Weights of a small transformer language model.
Architecture: LayerNorm before each block, normalized queries and keys.
Training: a variant of Muon for these matrices, 901M tokens.
MLP neurons of a small language model. Each row is named by its layer, matrix (gate and up: input weights) and neuron, and shows model dimensions 144-271. Each number is 500 + 50 x the weight over its row's rms, rounded and kept within 0 to 999. Numbers have three digits each. A neuron's up and down rows have the sign that makes its largest values positive.
After each neuron's rows, "fires in" lists the words (lower case) most often at its 100 highest values on Wikipedia text that the model never trained on.

L5.gate846:403420536495529529491562471479529485448625468487514544483452413538414529416464493512566591529495481410412549555523476418523503461552547552383526529493493603559626578500516520554460473482525518449578430504513471505556559539482393476393499540574509502460497538444620535452497595468558497522494549511426522489504403573423597547579483453540523440445483544386501504515428466535384521446519
L5.up846:576694572508426506535458480492588487593446566536559493461457500487466470512411488456459448452488549589496522567490452516531484474504508464507441468491457454478571532466458493513544494534562493505448460460511479450517468410475521511519528584528474507558576509498524485573578495540501528494538503470470489601420430533552553520487405533477548526500432483518406494455464503560507400496480
fires in: "for", "as", "of", "than", "in"

L3.gate1123:480518476491503447414485509413384480343501465487479475479535466567438527463443553510424557567513432498516522379527426474431444562553495503577531568482503538475461511480501480623593534552561484611462486510477483463507559519540543459519482489461462492452515556474552577597528464497512496424590437497425489444465515508476595518565543486530407438541503534579562495498435411457416476503543
L3.up1123:592612488463479538431545576465614595545583512483573505454529458439570420571575474471566510552529530565487467556564484576562449466504515424463546504507428413447547419499472526458537488489536574519539471470475495520583538479561487433539507496478521415485439428468545472458458486509538498505514514452463581429515499498516534554513570469478494418446424393556519477507493541499452562532442
fires in: "that", "only", "each", "same", "a", "this"

L4.gate291:485489508474420519613558461503544517484516499467421496569486451474557578464478560597482530510502477456535447497505376587536470533451391434468525527552458477542565584518435471452536524488617475408477476549526355520413532576494534528521467482524534495461544512490479534544473474541550496577516475490454585567530434520561567567532522513558508571482478490573471435459496517408487490522566
L4.up291:485496532565508505515538476528503503515481540482461484514459522528455465634421390505517462521554449581486474403490579529495502554481539501547533495622410492420554500496514569553465524615371499494490415475437515506512503502499503545525461477518530524496386439464432470564443539525441459511493474449378450528565576541544550590466451494496472504496520482537516376596478502512475450439525
fires in: "with", "in", "of", "from", "graduating"

L4.gate643:557447490561440424564338471551498519500569471561503512436454462520550506496440528489532567503470451523540504518385603526492542508500482556450497457538481481413631400481571489488501492493469460557500474442447615451620491572481517461415431555502548456504500480534482467556493527484403538504562441535530478445529459506477519500435554509492519520504387532548513488618461517518455524530589
L4.up643:420524489516449427510415458478646425483456464495521451520422506518519447469489458471408543449444536562489598565548512505445489474511512382555658508363522446579526450527450489526483437464558534507461504535447537558496410478579419409560574388441465440524519394453505466545450442537512526437540518441520453482547529480527521506516550469456490486544454555519471494559558497443445509548420
fires in: "the", "jewish", "greek", "syrian"

L4.gate720:501515492527489431438517482518451559523466461456510531566490536451518476477515466507579465463599574534430495534480459560543486516467504585497478473531489490412496517409517542554472606399511471442455454509431467435428537518474549607539498448493541530634558518545540498550473514517466430391492546417463437557401468400500568503536371487570465566585537489451513488619469576388530496509500
L4.up720:541437544545549400529503524477452490534483557508483447527449513538506425537524614486553552493512534430558451541413610545560487660448585480428432608488510560519469543443395526449454539480600493523496501439466499539501554433450425459518541530395431488613491469512501592510394546490472526519524489517458372525565633513535526549512458468500470460402517477454513473534542509370495432509523
fires in: "april", "june", "february", "march", "july", "november"

L5.gate1160:472452440547462548469549473473485483451455541432547540565535529508518542510470415513498529415514554529522410528558445472453448496458585453600533511476423488501453473502500416548539506454537449500542446501545487684471475423514512480438448483493426524478523566505542527548382440441525581550498580557431499484488513437531467491501535469559447517447515563615526515522468464428512546519490
L5.up1160:472475583529421509473486590474442453583492491443537526450456416433502457546546516437562524534473522515499523511564485494510491645415484459501473506510480511515537469520536480542484526474457496488509489559532431500458633403533589538384459552470540467546488515463571523532540517493563380522501526394488464571513588578544466589468602467554417382531451475519479529520479461403574485478488
fires in: "that", "each", "one", "such", "this"

L3.gate263:448526548502496560541485462492497485473467598473464522448430466515583512571417474479529432450483416540461498503454418429529423504502540483568462551542409451590503527481530560537445478517519387473413548543458388570522431543453432544500459618492470530511511519577428452484512462473523446404495565440478545531487573576515547579509513506525495528544502578446524499607469551454531552572573
L3.up263:529458423532614538510501526515478451542525559530553538467507553488573572596551460539508510458478457508436483506537495482592398481418565536551456369537489508520436534465505639494468487459468478427481518496459459567489445492455523557631507541500511499449483452500531481512503528437555465437450478494471516456438546508464550471545578600580510519496651472454544486556457456373541502469557
fires in: "to", "not", "t", "would", "and"

L4.gate37:455423578523533611473560405506501499419571377543494534550546463490496530442558425582435490478512434437560532575387471441470582583509549616366431535585518462492509521492452515511482557440432550543552578582475460446496536502496494526572455510433482408574490523539460509529580491534540513497558513426525600502544547524569501521472521497472538523473533416440493569427550410536494504484466
L4.up37:453456471531459513529540412449570429543432499529457554458436464573367583516544518528455484465420510491395592509465465515434546403450546460434506534519499398544545478445629488554484482557492515380565510439542466553541546564509424449443421545516512480526530539549427557465429474654499560518534537516522433569498481499554551534500504578503480485494471434473570433422469652491535430439497
fires in: "with", "of", "to", "the", "from", "than"

L5.gate338:581464490475520545554488410564451434523544612467541524519529558466499538463523485551422518442551570529453491444458547512529516513576521404521509546432451477585501518466580458487497461615498592479478470639470624542531448490460469497458483545484480532499436610535546541523503479503522505486566560541547482562546437376407484482534557518523386549507508441516468560505586500442566468433521
L5.up338:475503436564471581542523494461477478438517481516514458428412522470456535514498475552495571493471579533478441457460486563547480461544493526582457511512586510583666472465462517618512506581532501448509517517475540496469456491458505429496431382435554485473512454486511464516466473493516489530568518452449582555461590557526521483529431547540511464463543340495506603557610535483475563579435
fires in: "born", "to", "by", "married", "signed", "with"

L3.gate384:534597502453491502592593545525556414555529404492557542517563437578532419560376474483513460517563524403532515452481424588493528482441451608487565496519410444514498499489417478512532477460489507510443472502498549437513515420456514569563476445459479531447411578483420537486591453515502619485569520578561525447503505521441524505436504603515434489590486552399535427590518532469496442498519
L3.up384:491549535547555445564547516588404542500476552594432568522525513597580479521489500409471459459508558578619515519515445572558482518555476493538529504501460430531503504504495503548538547408497468493434424484578474546510489399444521496492512520465487505467404492538456452466500499523564502459453419549426359605556528546504499412476452555505510474473521478507438476506503550388500445457483
fires in: "to", "from", "left", "playing", "of"

L5.gate352:465429389479471464386544510414434459498550533523495458475502471479482466490567553531445443488461560499517488508532530547427432624516438529474472580520565461504529501578434457515442430608581508462393461448441461429501492553521492499528482479525490561608625602458419566525450505513427500508553533494529452535473568485423527492548485485571367516496485485479479560453443547498431584505546
L5.up352:448505590529480532380442403487526417558441477410435501500464480578557426519503514535465489483535567564466475463549526532559548549448454450492529513438544514614575451448457460477509593428507468544510543485527512439519572474513638569497521470540546436627515509498491591440521492576544525400600458450389488473514514486506589483574530468448491510504574442542474494477428465452454575431493
fires in: "february", "april", "october", "may", "june"

L4.gate1147:491530437458473475470557509443597533428482535543497580485624440495483520527435556403511484576588572545461561505517472565569519464405516470453580505557400451487586524463453558585475504458531501544500555515427460448476561512453515428482497543633461418487532508430433497537461482634450488501472557539559494514392405548509485576465400537486526526537463592527541503529529509502534433508485
L4.up1147:449586494471499524478437408505400551467513596448506415490476493475503501558507476488548463472533474485651403443467413531554469433525528586557599392601492484431540441529581436546471549553502498521458448461526518459555469554477474406465477603469494408502492533546545464613456455510496439511468524474511552429539424486568496493476576482551512500501474493465595447509522576470466491578410
fires in: "of", "to", "with", "in", "as"

L3.gate1317:441453494375610496468525553451542487425474436433606594550500530438599494504506523490379486531472537473503504461468524503476525567466530477514470541558560508504388409543442519462519371573426512385428521477552456509486483477523497440561476406455477442514501508499455479485457536544514491587526549609371537418446618496478487504525538490445442475525436502494458523496510505549521466523476
L3.up1317:493386613539524480452374499469480528516535488583507488514494408613512605524464424584477465471556574571477434430474479483555529510471514445517578476528478550527584427477444582471553473374522489499593528488576529506499450459460502484564486448606521552521483564461512562565592506545503564467531545438494576478466446399576472515403533469530537385478508527569490541478458433504563477525514
fires in: "there", "life", "31", "28", "27"

L4.gate563:501518492579511429507420442489541441456444492465519519473482431412522519454466538533457529460488473536452514533504463443519420481543469551616516551393537464513567485567542443531472531558527487536444467488477578490441453500469440468476491508374531579510487532568477454617529504467541519506385443393511452523520543468549459386427483430618410535540464440520533470511544553491529426447573
L4.up563:546467532459458578479483376545461535466625448537610555456524428514572537432470494523445458437464510569430500592561466517432508510606567546488451546516517634477521420519446501490479529499583532535584526404460546408455528468444494474415540507510430453554517401584492577532537539448529402533434492490527573541529497545364494490546515494480376525461449490472538478506497399475517458438432
fires in: "with", "of", "to", "in", "feature", "contains"

L3.gate1096:467585533472538506476507453500489490475443534436620511458512497468434546485558554452552578600556512460484565561481583527536500449521494560499580497544399501559494503487494621523564487532458557531509497562484478423517541489532446394557548530536491523478494521467603579439547551470413461457585543461552487460579490493618406448428484502357467524569498463499480508399477442396470566542535
L3.up1096:568600458500534482486552639496514622465473538547460460539593374467518491470557562542501494535535446495496461549495437557589442520420598451540463511562457559432527471409447587522512494468515520595494598552533465481454468431490444437526552497572593564518513491512586485495413502503551552480522569501542560445413471468481499578464431497448525497470517533415516507454555512504551448468512
fires in: "and", "to"

L4.gate504:545504444523539508513563538390474566517541631477568544426542506538505517416459400528479457531570531504499495501444518529487547544526503530540485380568488509531539498415460387496516485469517481389519473506443616447444617500626558443480482559433457511564520488522471453574533424514503497601515558510490486454502494477480485520588552491481501412468477412470597584473416556514477469533465
L4.up504:505498539531483495490399593487467419537493459481526487519462503429520456507574504495497438444513554521478620458523525468584534532604562498532395506539523401525462545515527470564587530474520521471540504546543512581510516479550526640408503482500500540476592468457625553529426499503597442453498511495465515457542567494488471493529585534488414490544503521469527487414458562448494498562527
fires in: "the", "each", "one", "either"

L4.gate39:531456494578545504532476546535455486489398492466513503548515490513404523579596467526541479497535466468466573484507449553491452549473457535474539398531510455471468515478515475633449557528489519478583497484597529503542440495545397552498514548488504424445497545498506476454417447472469463555555466579380525407484462502510579511466617433459426414551440530564485556471616484488545458434591
L4.up39:575508498420534569508499519483499593551460484464526446539561520488563509502555510507482476563523423534366529541491483534542579507542494533598550470538527426592507478531392533525467485552488415515546525503490541431525505420392449535551527536457673506446583463545554578458433474441527557515492550449475526466490558594555510475455547466459398388656475501510474527515548522464500521569468
fires in: "to", "and", "in", "as", "with"

L3.gate316:605530412588507445469512516467518522425530564539485464498445460468571549488560473505567445470480499531483541455437467494568479569504623546497523499490438412437483522502467481632379499444497492479500491512486499512472468516508569597534458575522509478472481474528557492488505440370484460380485471481494547438483570478487497397490547507517488477501560459509509448505516446462473543504495
L3.up316:519489436347557493490567558452482541549514555467415531530450439585569492548500509494541508529458446462443470557542498440573491519490470449497493479517481524524544555433448580503435554516545556554514536483455445504523576520462529433537488479499564546547557539572486481477491486390470480439386525430438500445399452531492557491528512490462506534632586543428486576466445506483533548522505
fires in: "to", "t", "who", "should", "did"

L3.gate35:399563471539414493543424494501538528531552537546446527493516438531547567576481482490469479427516509498514485612472509465510467514460536539492442572540439543548548567564643455529426456521518472441511561529449565409457506496456486548539508482471497519534497590552472554409442515440455464464578485341556471520570417480515546457560470561555584483506499529519487495522535564480439512453519
L3.up35:567444555424570582527432503495528534516500496479552592514528531480481501637583583475522430505569508557540449444471453543556473560485476470537477565582543488467433525504463436601450539415419476577449494521454530489554522466421483436465460514478469540526501513561439546495563505534560512544493481461416500584520515536561444465490411490521463489454462538541553569446415507489382500488464
fires in: "of", "with", "from", "for", "married"

L5.gate504:443472481485447516481430492489447525474416509541622561562502546477490448518419457580518539530570523562491536543473460463491602459518486523462383653626498497507400547502503489498496610471385506472426562518558420514470573480467449473532521521430479457525512534438568541497494437516469529552554420524507573464452489612395525436542458526533503587469552531461535463509466475527518439488599
L5.up504:498452403456433547516503416534569442423472463482406507503483530471460555509461438446489538507554540496487454526534528503445458425531392522502442557511495464516571539506564440495384486524387453433522478517477455509529541447468434441513546575442520467491561539506529541434461459472500502465461604434519431605564486472532576494512466475480512453470503484537578489507581525453475442501543
fires in: "of", "on", "from", "to", "in"

L4.gate528:512461450436539601508582452435525498448638511460523521587574569500466519411488427523481513497472431424542492517468505504478508535527499544423503498637480538430502542521525476455483556528493490480488410449461554513596554453517452511471358508508436436426512526500491561527578488354453440538501508500551538576543421535563469604563511501445503456481481502499519541518479541538512592495383
L4.up528:405478430561546586474475400450613520413486428485504483569505478569475515563405543508516485494490556560413475504529468551521415472527549586527452560456558401423460487514506534502544477444458515466406472508453437446463523579540367400540482493464497435509523519552456505515484443497518517446542586488437442588509492544383501519538516476485464480479487448535534441503403494527451514464418
fires in: "to", "for", "of", "from", "including", "into"